MLP neurons of a small language model. Each row is named by its layer, matrix (up: input weights; down: output weights) and neuron, and shows model dimensions 16-111. Each number is 500 + 40 x the weight over its row's rms, rounded and kept within 0 to 999. Numbers have three digits each.
Before each neuron's rows, "fires after" lists the tokens most often just before its 100 highest values on Wikipedia text that the model never trained on. A number after a token or word is its count.

fires after: " p" 17, " m" 12, " M" 12, " P" 8, " T" 6, " W" 5
L3.up42:501538478470549478523435512479509469486509519476469545514484506487613532542517465567440431568518527476601473486513463523441556507470508513553482473564485410531531496544548465581546492516511415524504438514472493470473433476568506491521546511497526591520489612542473504500451482483532475518
L3.down42:425598499547499468555471444437523524531527494474506525488588496485488560556575433529498468501543506520524536515491494453457405450447521494514573515493542487555463497502515477507538509455504385469536511479475510550491509492497543461448543563506474516458464442468504459475573466543465470466

fires after: " " 30, "2" 19, "1" 17, "0" 14
L6.up513:546535469491448506513515467462513486429522530553543545559479545445512509553511478519458515489489492488492493490446487462551508469468569535519450420524445451505538584420487493510467544482451509461505483492471520517540532455513453446512501523499502508514565502537542551528524487468422505488
L6.down513:490454511487538428467436540567450504560518464480557530440518445548538563550483516450510465496509491453568589498552526564472539500513466471474497489435474498463486410438476492420403419474560514498552457434475564515541541518513540548529470490438425519532412505504531508457536491579498504458

fires after: " |" 17, "1" 13, "2" 11, "3" 9, "0" 8
L6.up626:559514520517475471527484522524526514522519537504525477517479531492483514513479478556542513462457465479496598543532498464423582488532584468529531433495458528539539550578505427501431519439523529496427475495486522472477448510447496500511473473532516536604579517456463440542464428510533540565
L6.down626:481501506554506561519532439489441546450487479503416462476527478516482467586434458497466488514437489534515498454453491517502462542490500449468479547478467531439541510489477524542574454506459516503552456473440499487475498444544541502419509564552426529409430592503468579454536537453509478510

fires after: " " 34, "1" 24, "|" 8, "–" 4
L10.up651:466515551599474508529434506525482506521477584378441427521492457488611583526558480552443485465480537481483484515459460553517477417454541471513557501580485503489492490523427547467460536447540514502485478525540482574509438542520536569521497519524459511478499545435442551506478456532510495459
L10.down651:443433465517483466508522491525495463451440489452518431464482479420532566459488489508433438528534494528490470505491490484493532502518513538467491551503418537576492511524559491561498557482425496486518478561469532502562508457450403468610479458546528448498528524514542484594455508485533515491

fires after: "0" 27, " an" 12, " " 11, "2" 11, "1" 5
L3.up875:463540498496491565458457551520564512528460497524445496485521494465438557456589500511518490468531512521436481549538505538476541437520576517557458478517441519531618504445505489556533442489495476464511525466547479471454568446448467545490504517496457459522500484437538503451432393505535462489
L3.down875:481565495520531543508518486593386549561470472482464490498483500486522484538455469488472499488592509559536512466475543547517533476406485549452532532572513557536409416507456488481490531500507507500551516551556535551453549436422457457488425471474498445524443522546481461504424422517540504518

fires after: " T" 21, " t" 10, " res" 10, "F" 6, " W" 6, " B" 6
L3.up173:433555566463551448471552573523511537519514546458523511489505487455518451446474533471491463555440545467512448518428524560536497493501556516507484583465495536506461448483553542539471556518487492418504447475429568484528375507468546529566487488454536475551478520465517472494492507474524499575
L3.down173:398523510504615536472485516524499528550479487424502487447548509424501465442517474574515501554504558410547489502477521515481444468473510495537536460536462529422528538505516500542472490495483467500509548553487501546467533470534497445566560469462579506512488510502526567487523488554513490453

fires after: " G" 27, " D" 11, "G" 7, " code" 5, " r" 5
L3.up844:542513530492464507553462526515452459437545528550502596529584486464509523411491494505525570483499516520539515529496487450525502487497522472447542531518525544436557455499500511484525464425519479498516508497523432458514486588568491545400580508471516543495504513496539503540481439464495523469
L3.down844:435490506571510559489511504525491463462458508514547488392415456517501470444504515451502460490554528470547494578563527504546471543559515547550453538494517408455478482409538557509528505524524463517475478483474447565519517537436521493498474541431518522513549453498502537490416512572553471507

fires after: "1" 29, " |" 16, "9" 7, "2" 6, "0" 5
L8.up820:490580475487555578509430501448462546559524492517476548464498481588535455501469447549486497479549523516451566555502504629507473459508474495508532498507544485570440514481440480422521507475538504507524532525474514437505458557525526436552471563502536483534464466473468542436461488478458473590
L8.down820:524481527507476510445543537562534488529506486517488529480469527484474522399501544452494462531558419514472547466445511442394509493476474547490477468539499466463542452528564514534548500461496524504515578529534469595457545440462424506475479435495546475486550483519569482493577446497524508440

fires after: "0" 32, "9" 25, "-" 6, " named" 4
L3.up252:480474422533513523548442476509515458518514516534449477507522498471477483579477495497495496533455521488528468491421551528435525541539539545526487459490521471418522505488476398558522493541539462451462490493477547481559484494500489580535556527461480433482528501514520513548474466485507551457
L3.down252:471491513446475427495494469475449500565455543520562476512457492532468553461516486520567480524480493519454509513552521531538465519508500603489498514487553517498491570516508510409524447498552495492536481527518495492460473520528443481490460427526555632505417403526457503456527548492458489508

fires after: "." 38, ".\n\n" 20, "," 10, " However" 9
L4.up480:406575511563464496520528395452487567514445510541566541479561542512500478512503525508542488486532530499460496551492513504467459452473487503470461543494473480497496515477505546436423492495529467455504516540416498551513487451450511458538463590516479444516515543501487520478446478519484529485
L4.down480:520473530513420485497552545465521477501460486488529520371503419528541516485488513534485448606476532477505515451469483500572548518480456517557497492555515490523503568520506482437488479541476466516491512446475457566518560464515547538519450555512464540527467474506550453458571537485468527583

fires after: " " 52, "–" 7, " in" 6, "0" 4
L7.up796:558535524528489486441545522530512481405435524502434480466467477458509505594495445480526498447441492492527492543490531487548529433524507449499427392470560517480497517509497519560521477461538513492508493472496457494499506507467423469488457534538515496555473470513532512462464503541508557428
L7.down796:439468507531511512536433538463509561470477551511490510483568582506504484536481522496482505524514447511571512550489428569488523458529462454462577465471471412489548492435499468472463518547519495473474560495480465444499551541480562464459544568436524575529502497538528491439536565453507533524

fires after: "0" 24, "8" 14, "7" 12, "4" 8, "6" 7, "9" 6
L3.up352:598490397594542463520557409446474550468523489458489582519508506557584537549428509490521506538470501469502489461486493446508431490553518473474483596490531528561548513508486457503487453558491381544546501521464500538540530509516453480477471580503477465550445487522506514488523490441516589536
L3.down352:572506488445537537535463482507514510491509447483490463512508461476548474577506549452506444529459459502459485513520471514504550459525487598474459480499531526476509478482497509484451502524496562460494550511492454504412473500526470490482485555459520489506484567516448428496541538499479586500

fires after: " " 30, "th" 11, "1" 6, "8" 5, " rather" 5, "9" 5
L5.up882:546411513487482450519475470448475521515534446432545521487469465460461496568476462489468543514505457565491553498495456527529578503532514495573501443488485528494496487465435495495519511478505531530568502480444459527511528507527519493509554560499478443552517412546508514508498512515497559556
L5.down882:449550474496526558498456547496548530496540492549518503514525469473547495427553532475517516548475451523531510526472583504363537480522449537454474517501524444490448489473458527477493549487496475439444492532512500540544473518503529496511463425428459557511486601543456457432567521512416495501

fires after: " under" 18, " at" 13, " in" 9, " of" 9, "-" 5, "8" 5
L3.up553:486548449561477529446547517533543490442529494444526484524469491499454540481495505446451558458507490524446524574417504497454459492493545487571519410440441523445527495512540528533499513468441515510529489476550494425508511470532472471557484468480510456522495492546467479436473505523526427511
L3.down553:485572472442475475504459458485496557480485491549509494487596483510469507559572467459509563497560456505530544469506443518477420550447508497530499514512502449516520522505513504430495511507510509459488547532485508496548429501446507425540603401480488494475484450509447527460567437446552487560

fires after: "." 68, "1" 9, "5" 5
L6.up423:529493416518478524533556569490442536523538494527440424474467532551546507505527481457519616476470578501536564483489485528531420459540515472492486481508485494530578444533524542456493527558494555516476455483431520521462513453553476486486521497483567389506391458489531548528496482546479462564
L6.down423:543394555601454491554498542539425508523485527524525493447588545521517559502438546513548490507482549525459558424483456481499515514471469584474531532470513518493594515586592484536495491523459489517498410547506528487536585479548433483494480423507513569489458465511497527460478479515492524500

fires after: " " 56, " (" 20, "C" 4, "^{" 4
L7.up134:532510543482521463513523514450510412507531421472376550514501499456506524455487552495537490526474529611507550504578495463563518501555470482526504571492518520517491487454521537452553488501473524430527480524473446450542431448565509576472514424572566475519562512471511455531518529528552438479
L7.down134:548539443493449484450470546538493479588518493505482512538508511476521491550510492462505562431523487496543535445531427562464477538493551474438513515506480483563472489407503564528519511498529576483496512397515505500583585449471475561458491527472508537502496559511484530409542523477589522441

fires after: " (" 16, " V" 12, " E" 11, " D" 6, " ev" 4, "A" 4
L4.up683:522523469520508471515528514530521531583455525503485494521440490535422448446584509416491529535505504528432524600551437479494430464485571467513545576469520534473514524559505525562538502490524488463527575559545419475465477524519490563494512501507430570478569511481437543507523470535524486534
L4.down683:513486491511516498501423461529556542538531477504567465498456495533490474478447590467547518537566514472487516487509475495476505432413537542507471495543485478519527456505507439565468495474491462486510530465488510458503477487486520533518564504524445554450468531465546486529560513468578532487

fires after: "1" 26, "9" 15, "0" 13, "8" 6, " Ar" 4
L5.up69:547471546518499448493482427497420497578472544477512441484526467520429487499464512517546524439468546520538536521535513476462477517480546509458520463436441520570497481459544514555490506488491502489521573525422484527637519495454556532568499501508523499528562495487537563542520476463492427590
L5.down69:490495475505538464454535577569470487501531490572554521565524475498586502500502501378455492543560555477482484528517533451467473471452491443432520500472495488520560448539487457477548475568497475475511529556471481469462576487496503501435558572465525537491469544517471463463458514529518518487

fires after: " " 27, "1" 16, "0" 11, "2" 7, "5" 6
L5.up713:501566524525558528572496527505474480485493600470570426500535514550491537502531487507451554565567491477571453498523489501549513461549450483499430519459585485479437568472453489499404444528502436410514521519459434504467484529497525487452448507448514440496483503479501531480427507496446499558
L5.down713:415505546501481488383491463479425552496522465505503516449457468500549476486485503459541471520503453509500563549491449564517467450485425539495515463501527494447464550513511574463485518503503504502532456480423519521569530508515504456515522422510484509490523504535567423560523500467525526577

fires after: " G" 35, " C" 9, " c" 7, " g" 7, "G" 6
L3.up617:503529521473450535525428485585526542528513550508537491475561511451543545415458479531460513511477456485494464494451529433467540535523535514436568476414487493503498499501521538518550493552498528559443560489498470564524416469462505515497572569552582574465472543531491499458434410559498450512
L3.down617:465503493501524521532523581452471516501509495447491503500470557492452457549513459454556435563554473511466510461515416526529512463539529527515548472553455520434555529467496523543550506505519547475531493478473445505556571500442389516485443448496379564490548500466507517578518562529526502529

fires after: "0" 15, "2" 15, " H" 12, "7" 7, "3" 6, "8" 5
L10.up190:477495440444515496512541567522505477558487458548469517484482512502545462494533420431520473511477542510535482488539561541435502559542519473522519416543464426573483432474486485430452508451538526434519440465524450493488507483532447523479464586507375490514506572458507438531524517515517501465
L10.down190:494476472571423477436475509567430463456542505469434530562506524538495466535530518503450528444542453441496547586507475478428596500416535479502495402471472524485534504544480521484499516458463478528549555441469524487483517443511503444427463555499495585551482606517486510500554451490511457521

fires after: " " 32, "1" 29, "9" 10, "-" 6, "2" 4
L7.up618:478483553454451539533449538506493478549481550408421429477583486507596554485521508555478577485543514599503485574468510478532501494511550413404504481518497478483473449503486577516509433511517590567509413470516515490530510473488544534522419435510570533526489506584542487493476469495457544512
L7.down618:508486525569467504464493506466475505510564524533479485431507561443538476452531447499529519475520419488486545474463548447503443471522444504517491489507438488499539509484484489422472487540515523408487541509475497549518561465505459491505486523549509519517458560425456540550501514558543530558

fires after: "0" 38, "2" 12, "9" 6, "5" 4
L8.up89:516567539498510421449425498513516514529493495528475471430603542483489475490490534483539499464514455455497493600486519436455512581531484450507474494563507458532494525472485450470609418560490505446522440470526547464480502452427524542563553520521533495538545475482547473516445484524522543444
L8.down89:523464523486523495565528444571523492454570473508411546486475529476475453497481440491536485465471396524450438467481551463511505545504494471448504513480455531449573540498520412517486526547531510453514538453499431515516464481492517467463526529460523586500491511442493527494510541477522454429

fires after: ")" 42, "3" 10, "-" 9, "1" 6, "2" 6, "0" 4
L5.up800:543493515475585492461471461493558520468486482427472511442458503493558456536555540543554536521537469488505477480497523470506460516504520514464509475428536479490486507558496486527571556527484505543483480541521544421498527474461506522471501514543461437558573534471435398499533506510460585522
L5.down800:549520580511510496540470441437513543454499521471531523487530567538511533486453501484576457480552456497495515493509469482408615520494499478506515546540502454524526494516449503492496560468501468519449458564507484553432518537528489447443499479498519493461553497542504497529555549507537533522

fires after: "0" 42, " In" 10, " Ar" 5, " Par" 4
L4.up80:559520484529484486464501462534482461567448548463473578546511606517513533465513518445461470490528482533471498587488521479448558525566518488462511500421486436592451489496473489548509469495510492473553614479461500548569478467504418549509484551517442450494538538405506518503497445496463485526
L4.down80:483517454537524453537415494501467451565553459467482515433557504560487555557483526438463562525524539467484480500441522508525488411523547446504520570453491506519485506511477467447476491504414593509570501491486519444513574502515485500527616467514553458429537544438504486371455472527547516510

fires after: " the" 19, " an" 18, "ic" 5, " Total" 4, " his" 4
L3.up334:499503490556565530496457504505464509481485517494458492500546515525432526479481530491445562483587494480506503506524505507478554477482522455574545530478467482456477491465472557464472458473571541468584468502460516450479523506462449526503513539488519484477509434556569502458497394517492461497
L3.down334:470442548523464423446552555508546429457503450501450505513513493506477529474520541486479482526485553513490483504472555488527610533471520539437548428620450527476486543536512438464522486479504527549493527458479538532550506491446495546467471518479554516477547464520572479506429487427507490481

fires after: " the" 22, "8" 14, "7" 13, "9" 10, "6" 4, " age" 4
L3.up403:457549515477519548433547550562527471480487551544464516490505548563490521395469470488517480390522559475546486536520479497464618427488549538452500469482481454499579490523507477429506421544512442523408542450468476492515466517544501457444544517482486472565428431524481525493508496514543525502
L3.down403:541541619491470479482454484534480498438469470483516511572467553514465579549510489501509416508452450481496463471484548509578539568502504520486510483479513461404445466393557519481483462515594462482500516462517575542545476502591520508447450486497512506479526440557507494463510502509593581471

fires after: "." 32, "1" 14, "9" 8, "8" 6, "," 6
L5.up435:577552454488466561455557523496403515468509497495524510496449459468510578442457535559483567496509574505484518562523490479562476502480517535516436516563481465504436536532529433564518470545459505509458489426508618416430515483478437461470494461533547555500508471484546551554474552520566548461
L5.down435:551492460511503589545525485522492553531517493528460543507568517599522468548486500501435451483487472596467450522494465540544514544539483527455473507485523402457590526520493501500427508502503486535559386491484533503456564545558508505534464501507482482500517427518488456489520561507442499525

fires after: "0" 14, " gen" 14, "8" 10, "9" 9, "Ar" 5
L4.up558:496475435514433522460528563481484437530472492565527474522431524480489511497579491495496515497454470570560529509452429436495464556555557513521528502529531469437517495574484481556513444536564475481541487417553553509545424511499448492516442508476536527448510505538518483474428521527508556511
L4.down558:491433511480572457533447457504455538430588543449529508549498484564461542510518493480491497537558505462529517459518465505522480539474450524497475524436487460454554559504485428428477474519475552474554424503507475507515524464474578460551534468453498438522541569494535470487522506533480491514

fires after: "==\n" 12, ")\n" 12, ":\n" 8, ".\n" 8, " ===\n" 7, "===\n" 7
L7.up805:509556491536534475525499541461462518468451579588474548519456396492518464490547435509523453506428535503512449509445459522478468507513538454510468421517636519525491512485422488558558512548491531485501475545446568504547417481529455524498501560474525495514479492465498582539545551555550434539
L7.down805:515512526408513452554505530504400483484477566412510541500539539518525513545490458565575505510539495541498452496541473447538419457497508492504546532484529478535519498546479540546470422459546499490496500506474472522507513511530470466545465528466483629491505456481428445519637516483452544468

fires after: " |" 32, "|" 25, " " 8, ":" 8, ";" 4
L8.up451:503504520481463544476469572480461514519558489520552444579511468416557489519466522498504513499477480461529542535519461564484477463546514503516488512600526469470521500452480503429446475518454484424502510425462384456489550471473425579496599449588471548489451481562479503518541492520507539541
L8.down451:452585573475530497495523527483511540445440454554498463481499547461499523531494521445458499518502476438497497492548470468532486472478523483456578490579516518503512470483563503510536488495513502497403564480418532472489502501486556463460468470523476537457489502481445527549434459552550550498

fires after: " T" 15, " K" 10, " A" 10, " F" 8, " Sh" 6, " t" 5
L8.up242:432510508437548502524525508500484492540545486524563575538534525503519486451524511517514476464460535464453566495467440480471467540474493535496450490461483442551506483542486529493538551504582509478481503401533461488412543497527554494496465483568540468552511508470521540524500483521476450567
L8.down242:500464467484490412535434480505477538524477497475522443477513524540495507455532496420563544423535487514507535397511512464504448503522507596469526536604489507471500535446461585492513522474448464471439578478447504442583451487521575501534529533465483479464458488526501504510472522506498450543

fires after: "9" 33, "0" 14, "2" 6, " " 6, "–" 5, "1" 5
L10.up573:530567509464547513537484517520495473469459504512471503453471464523506527444512517493539440517467557532563552499544549465529497501477455434517462476492521485455500507474522415480511480511462441434541516455432573529628456484448428558546546556459503569474455533477558480445403488549479601465
L10.down573:498548570537479475520483444491448556449508536531527452451498520507460438529508488574518514523457482440539525510506473458496482584544526579486497472457519525530433539569486514517560543556552454508526560503478513452490526510502467564566500487506477529481500491475543521503437537503454479480

fires after: " the" 33, " in" 6, " of" 6, " for" 5, " an" 5, " a" 4
L4.up703:504524521496549521451431559572471430485530508508555481552487517485482535499513548432524478450495464424544427554457514433422546529517456469575569493543466503490516533440492491518540465467562527436420480501502530521469554460504450545531512469516453532516480431504522432504515509449520458505
L4.down703:517533495481441479466503599559515515477491514478517459549476441481548495459504532426450472461479487449523480488518556469418529525574425498569433472527470539442494481474515526485513490497493503580444586484451485475469508480478511562513467553566459466464505507567551526523499488479581523454

fires after: "9" 27, "8" 11, " and" 8, "ian" 6, "0" 6
L7.up29:567571563469496527580511488480457533541524487513543609573510515529451517562502528570482495508582445482476513527510513470488455479548473576498438457478504507512503457535459571509484416479520450441529498442431410491551532580561418502491566563513503521447477494513496535501408549451532472527
L7.down29:477462472494490473474489536554470494499469505528528563483513480441517441406514529469539507579529534497494577501498551492472458538526531542543410550475526435435462482508481457514484561462502555485536485473480447421599484430459480470503519424519435462550467541520448475466681494516467517506

fires after: "9" 35, "8" 19, "1" 6, "4" 5, "0" 5
L8.up749:518524496501529514548528460528496529460509520504532422511453560478512480436427556473569548467474514473472490519500500505422567424454525481439454464458476570544560481513556453480491497529503486584517522473466460456504533529523432478490510521501547537564467467473487525552507536489504435461
L8.down749:475538518488501439492403530483477516563542536516508574459542479510426574481466448477528464512506571533515451518489488550545491449487500438489420545498487488447526459456523486515475489520455471478554452561518449535422539497562519492509421527492495500444526484456505462452512467543476585484

fires after: "9" 15, " the" 13, " of" 8, " at" 5, " a" 5, " on" 4
L8.up592:526537556496604467515483594517476445545528478538471563496457475487501518445536459369469495484507527523449538530488485514420613460482448481450484534510440465416509477470548473475472473493480505511458493469457587483561466513467481499533502501558503435526496479514532548541573475482460528515
L8.down592:437534528581448523544518475509511476453481513414485491545510520540499519547490537525463468523516450483527427489550519541566499485455527561439450449479539576500487440452419538458495549470522487531479559544586466443444491503493477550417570469447515498523436502485469509597488426521527462494

fires after: "7" 26, "6" 20, "8" 13, "4" 12, "3" 8
L3.up426:519523482463440518404517513467421550454516484501423468511489570521528530483501523418483568464468586521512510510488507512535440518480460500559512462546514464547513538465493558458532480393498461414538475509451522487553503477393571508505460581548504505521551520502563520501467526494490522474
L3.down426:483508446553451522405516453481468488553554479478502445486593482457410604508476429475533542510536506486547524490508458466412447471509486517524518546529548510518569447470527516518527483508447505547544476534568530523470496433520551446599494485569567478485490540481430495540509518529482529408

fires after: "9" 22, "0" 14, " the" 8, "8" 8, "7" 6, "," 5
L10.up539:507444442464447553533491555491479528488542484451408520534469552532520492525553482423515513508486548481447489527502561481573582477562509489466503489505488475528462485562469511460513443586497447454523473534459464422593434500460457432526413510548543527498430473481471516526571504475489473444
L10.down539:485508524492506412493498556427456516516499461513509474495500454461502503552464463498501500460403491529492420475516488474501482483493514473512487473527462480464570506535551443520529504527438489541471524504510520517480543509517468471465521511493498423490546498565457484469531574427483499530

fires after: "1" 24, "9" 23, " " 14, "8" 5, " born" 5
L8.up331:491509518504494521465466447521511485593493552509457564521444500472504517531442475455547491544520489485485471505486522503462509457492525445498427545559501452560527454508541515415489441528600525485532496429501448577515531467525526470474475528486480513528519421534529456464481481433497603520
L8.down331:524465495502521493456518467509541485483462493564434501511506529528500483470553581510495487474487571476510458529542526512470588544504522390532488496522441496433544529541527516515518579473471536435416507555487539418495565471522487490490495518504473586478514426490524480489767498493435558492

fires after: " " 59, " (" 12
L6.up825:569464552535510448485469539469482541534528516397492440482486461525477532556526466494555552455409504581522514544524399503426512539482479516449559478497505480448517486514484613484546503466483540531485424499456490485467484518483440478533510478511528441466510480560512484512450487485454497480
L6.down825:481565542479493526537485489467449471503538497480476555570487546505538515470471562513462476557459481462483490527496587497562479557493506569497494431493523473486559506431464352472522500543528461517537560537554547456544483460516563500489455568496482488505464524441495522495562516529544499456

fires after: " c" 19, " G" 12, " C" 8, " Ph" 6, " n" 5, "G" 5
L3.up134:503448592462523491466460515547550538531416493476444503564500500467505545454543482548513533547447481510464500482464487426518570454554549463502549472504538452439527535508440467518475474487511524526495553424467513479532528549479523550477500524555524491418531450454556481526542543485416434554
L3.down134:475506532550487586624496470470474520520492581466479480468548552534409551527535470550526478485432544484474512425462506502466458514497480493583451551490507513504545464471462518438513466498517549528505464511436537506511448486508503494455493473476517521499441595463499468530538493573477461523

fires after: " " 54, "0" 31
L10.up584:519506548489490507451489521442407539522556560489526512472537525510544555538477544493565557520530501448559538532438510584514473523513492494530421489449503475509500454498448485430463512502451448462522533469520418545499524471494491488527491504479468440520517517460498469433476472532394526536
L10.down584:453476486499448543538476452429528491497524427478466494481490467514566511473433597422544495469570522517527519501564481430468497512458526531489551559601469457514525560435554504436582533446402561511502482513442526512472504468521476514524561464498533467434417522542500456553545512526442492456

fires after: " on" 22, " " 21, " |" 14, "On" 7, " in" 5, " On" 4
L6.up606:490411604512566463460493513531571479567524457495532524457516504530473515490469501521523506553436490458484515554484468575525490501497494482455580421493420560551479505481532484517511451478464570467496480499494437517518453519391440551546517501527554524519454524493513503497449457571552539376
L6.down606:458518529463584472467487453445543521549502535429497537464505544499547510571566510558417526490527481555433550503494513462485527526501478475506491429478530535396479552443476453443515476476463455537507469513466471533510474541545515547477472496457477527542448523507516501515556492503504560503

fires after: " E" 15, " D" 15, " U" 7, " J" 6, " W" 5, " I" 5
L5.up803:432469474491549461551500508498535497530506558479527445510511475511536523479587548487463479474455527470547570589525488467506461521483485477490450584506477535505482517515476469495518525465513528474490496498494437521480433542502538475550464448528586546560437503464469536529485456498479457506
L5.down803:538478484499507440512467501502439454564493538433525474458532543482550542421506445438493471530498469498464614537458480483465493547459474535426496494508476505480543547568507527539574537453494449474513453463537491491545433462565603504508498459516527507492418491481492498596432488492561507547

fires after: " in" 26, "." 19, " In" 16, "," 7, "In" 4
L6.up714:506475485552467538520476513544558445531509464506531476439540511446466471554488562499455487513453582452584486523468518512466477432472490472479451519467517553514534629496541496518525487600482486503440565485479512554481498509472512451547518545555430432531480523519538432451513535466560516555
L6.down714:535446474481520449478430471506521525467466465479431440494487441472465535539511581502454529555473580487434486513581484494558555500485406401512466411525498503505569518393522461556490520519444452585476527437469519483515496479457510463532522539500555535507508470523544468524477496524463486522

fires after: "2" 62, "1" 8, " S" 5, "en" 4, " San" 4
L5.up349:434530530623487463518369491517504451473501473498485448570505468483490519448529585523523532466536494455554482507532551511503494440487445471502493526549544487497564573498518541420486455430516449529544536494519443452480481461454494457542492496548465458554590507491502494523462543466512477538
L5.down349:527487442467512548490552629462467542526528539472508569492476508523550489549514477498462510484466461546435537569479483415491471516518522533464535458483532445589435448477495524481461480530512552457511495495487560520482477481488493521467443484414464525497493473468458516474449472505543414484

fires after: " G" 19, " K" 12, " sh" 8, " Sh" 7, "." 5, " St" 4
L3.up813:516586494536555478552516434441585508440564528465510507464498530495408424527471566534540500477462479442482495494430494506509517498511521471523518516538457495493493409406518506479502466506512530554459483525563526544430582472520461457506457515607582493472528519524514448525547512480507440520
L3.down813:537442547458543505537463501501508528469529527481498524468429472536531510457520469521570536498537425528513506475512516510522389469517493548465472497458511484477526506436565475472457548541510490470584509473475468488485423578447480481539457394418444456467511497540519536509484521541507525496

fires after: " " 47, "7" 11, "2" 8, "1" 7
L6.up127:588437524530489471537515493565513497481510482484520530552469501444479543466470570512505552456483548533464451522458500452473512547608479466460446500458449505496541482516495495613443532471476448523554508445546488524485529508498473537514491522486447435543510536525590492491531507516556561478
L6.down127:498483493462534572513538570442484507529491486573488471465493568510522489525486465544488467427476346504484470483484562542511547450385525516522528493428597447479477478479473514414463469510504482506494481465533436491540493515465553493494446460500578535481507486428494484491517487503428532517

fires after: "1" 35, "2" 13, "8" 11, "4" 9, "0" 8
L3.up852:471545457461574541498471535505506491510471466460517412556463497454463450496506530460503575479494555507469522501505518539390516523524461437452553603529487487475449480538511484524537501508499517497498464491555514465567479536469495444477469466456496494484519534522486531482477518490587525570
L3.down852:526521466465470497546477488467494510522490425498502524521535529544514500515520386534497463501432458566513516412513430544463532490488463522479526515509404468533574514515548485504477499496538510495521435484464491555460472466459584480616455507494523461559500508526495496518504467495514499502

fires after: " the" 25, " The" 11, " an" 7, " min" 4, "The" 4, " m" 4
L3.up670:422448453541467472466525504494499515432502569529414497530504516516547523488570549581450534483482496486489534446480489556507562458517539446593522513484449446431477502376509425461516475464524499485534433471467505466479421471458429602489511452520526460472467524526547542460523530463570487498
L3.down670:517509513472521512399453469511519515517480543490571485534448462486486524452542564465456534509516547520502594469509556481520487530371441500547503502514469521489472510527505482449482435520479550487512539492459469452598501478508510497464404453602566533420492562470564505542506500481436499528

fires after: "1" 17, "9" 15, " (" 11, "2" 8, "8" 7, "4" 7
L7.up1:559502528527505526505583443486518499552500574517508547520465532443483553555434568479500462460472521527491532561460505549497500576542505582487509414533525542521514498501548524451412472535515439533504526459508430486499545461455561520515567450469494556555533477513522507484500491553532551429
L7.down1:454479496543571552460544475633458459587454537510535437519573439538516428605513510458510428542532563476613502485497524514430515513472450490471520589449466501456543475566524506458439495542494453542544507465441495514513464524519471496457508503497460459490465496538420472469512489493468465468

fires after: " |" 46, "1" 5, " some" 5, "|" 4
L8.up26:453489456505472571564481535512530464556499525566519451518520439431501557522517451445424549523457505453504469429496456431561460417513499471490420489504559495511514444518499449480521540452452457463486451471519443588463528506479532477449510503579478554497524550451493454458496528511519502492
L8.down26:497475559524481440588424497468503577422445435446509532496526455490550489463485459519454583511509513548542454569472476446469517488459510441521478541464495493513501558516479449541471501563536522489451507440474498484497590476501507512555494470506466457590493532466494527488506466491494487564

fires after: " V" 14, " G" 12, " C" 10, " c" 9, "V" 6, " v" 6
L3.up303:553506501462487496513489505539517508578567510369465522524514488564512504511479485505459390517521467459461509432485573466492488572475484494487577391406517497525518478590579539432505473532480448518548493542520503481490480522427484475450495491500537520488514542488494495511438475511521441542
L3.down303:547431476470491485460504466508491457529521528439588501431447479468479495458514437518520490489475470490457462465464458455521514538537490540496508466495493479587548570450531489515502542484522526490507448533539434458497489458505480497519517507467423510530479513523479434488474521550547453459

fires after: " However" 16, "." 13, "1" 8, "4" 7, "5" 7, "6" 7
L5.up329:523502507521434480542517539458458531501504520480511484397518550478540484532511477527491472535489579567502467496524439467460483530521491514497463499569433481542547545551556500534527528625484485442512505418474519494445422485457422434519485561478532512533505485503494488465585498542501586437
L5.down329:508536487531544489566496498465368535586488494527478522477536475513473477472480498486480463505552406421512500538567539455505492486459504561543534560461576457494589487520547499509475436462537424547524495540515494507514478498503581485508482499497502498482497458537545506460566512478550488523

fires after: "." 37, ".\n\n" 14, "==\n" 7, "===\n" 6, "\n\n" 4
L3.up565:488569562526532522571517484497497426498536517560506551403462497501568479513530491525514517586491470515448512550428468536471541552511492475511481556527524547460432463472487519452503408480512485504511501460533518462438459539573515604564501562550485517511468503397480498449547535451519535425
L3.down565:534553504503461441572477511517458503566506462375525485514536521472419499478515552518526463504547486484535513451606483423509468429462521550560538513496521390520544492562542454471433489553498473494504457516508479552523526545503400470501483453500549459518535500551454466485560483515475484510

fires after: "6" 14, "3" 13, "7" 11, "8" 11, "5" 10
L5.up818:531495524499485499498484446508514512432492570525512545489565499505566465458516498507541560482466500489501502558517472530581527459461590397497463531478513540497504535475486513501525440547515516462548546502408492533507492525423471531501518508508547535586564462472500421507509434573463468478
L5.down818:515538520451492435550443521497494529518475510517541493527489437549512504569468470497544475510497470470451548485455453514483484529532503534501490522492467472445529497516540555562503460510475507558449525456534577544519499573457538494515525549469522519571470437547497531447480515523593487385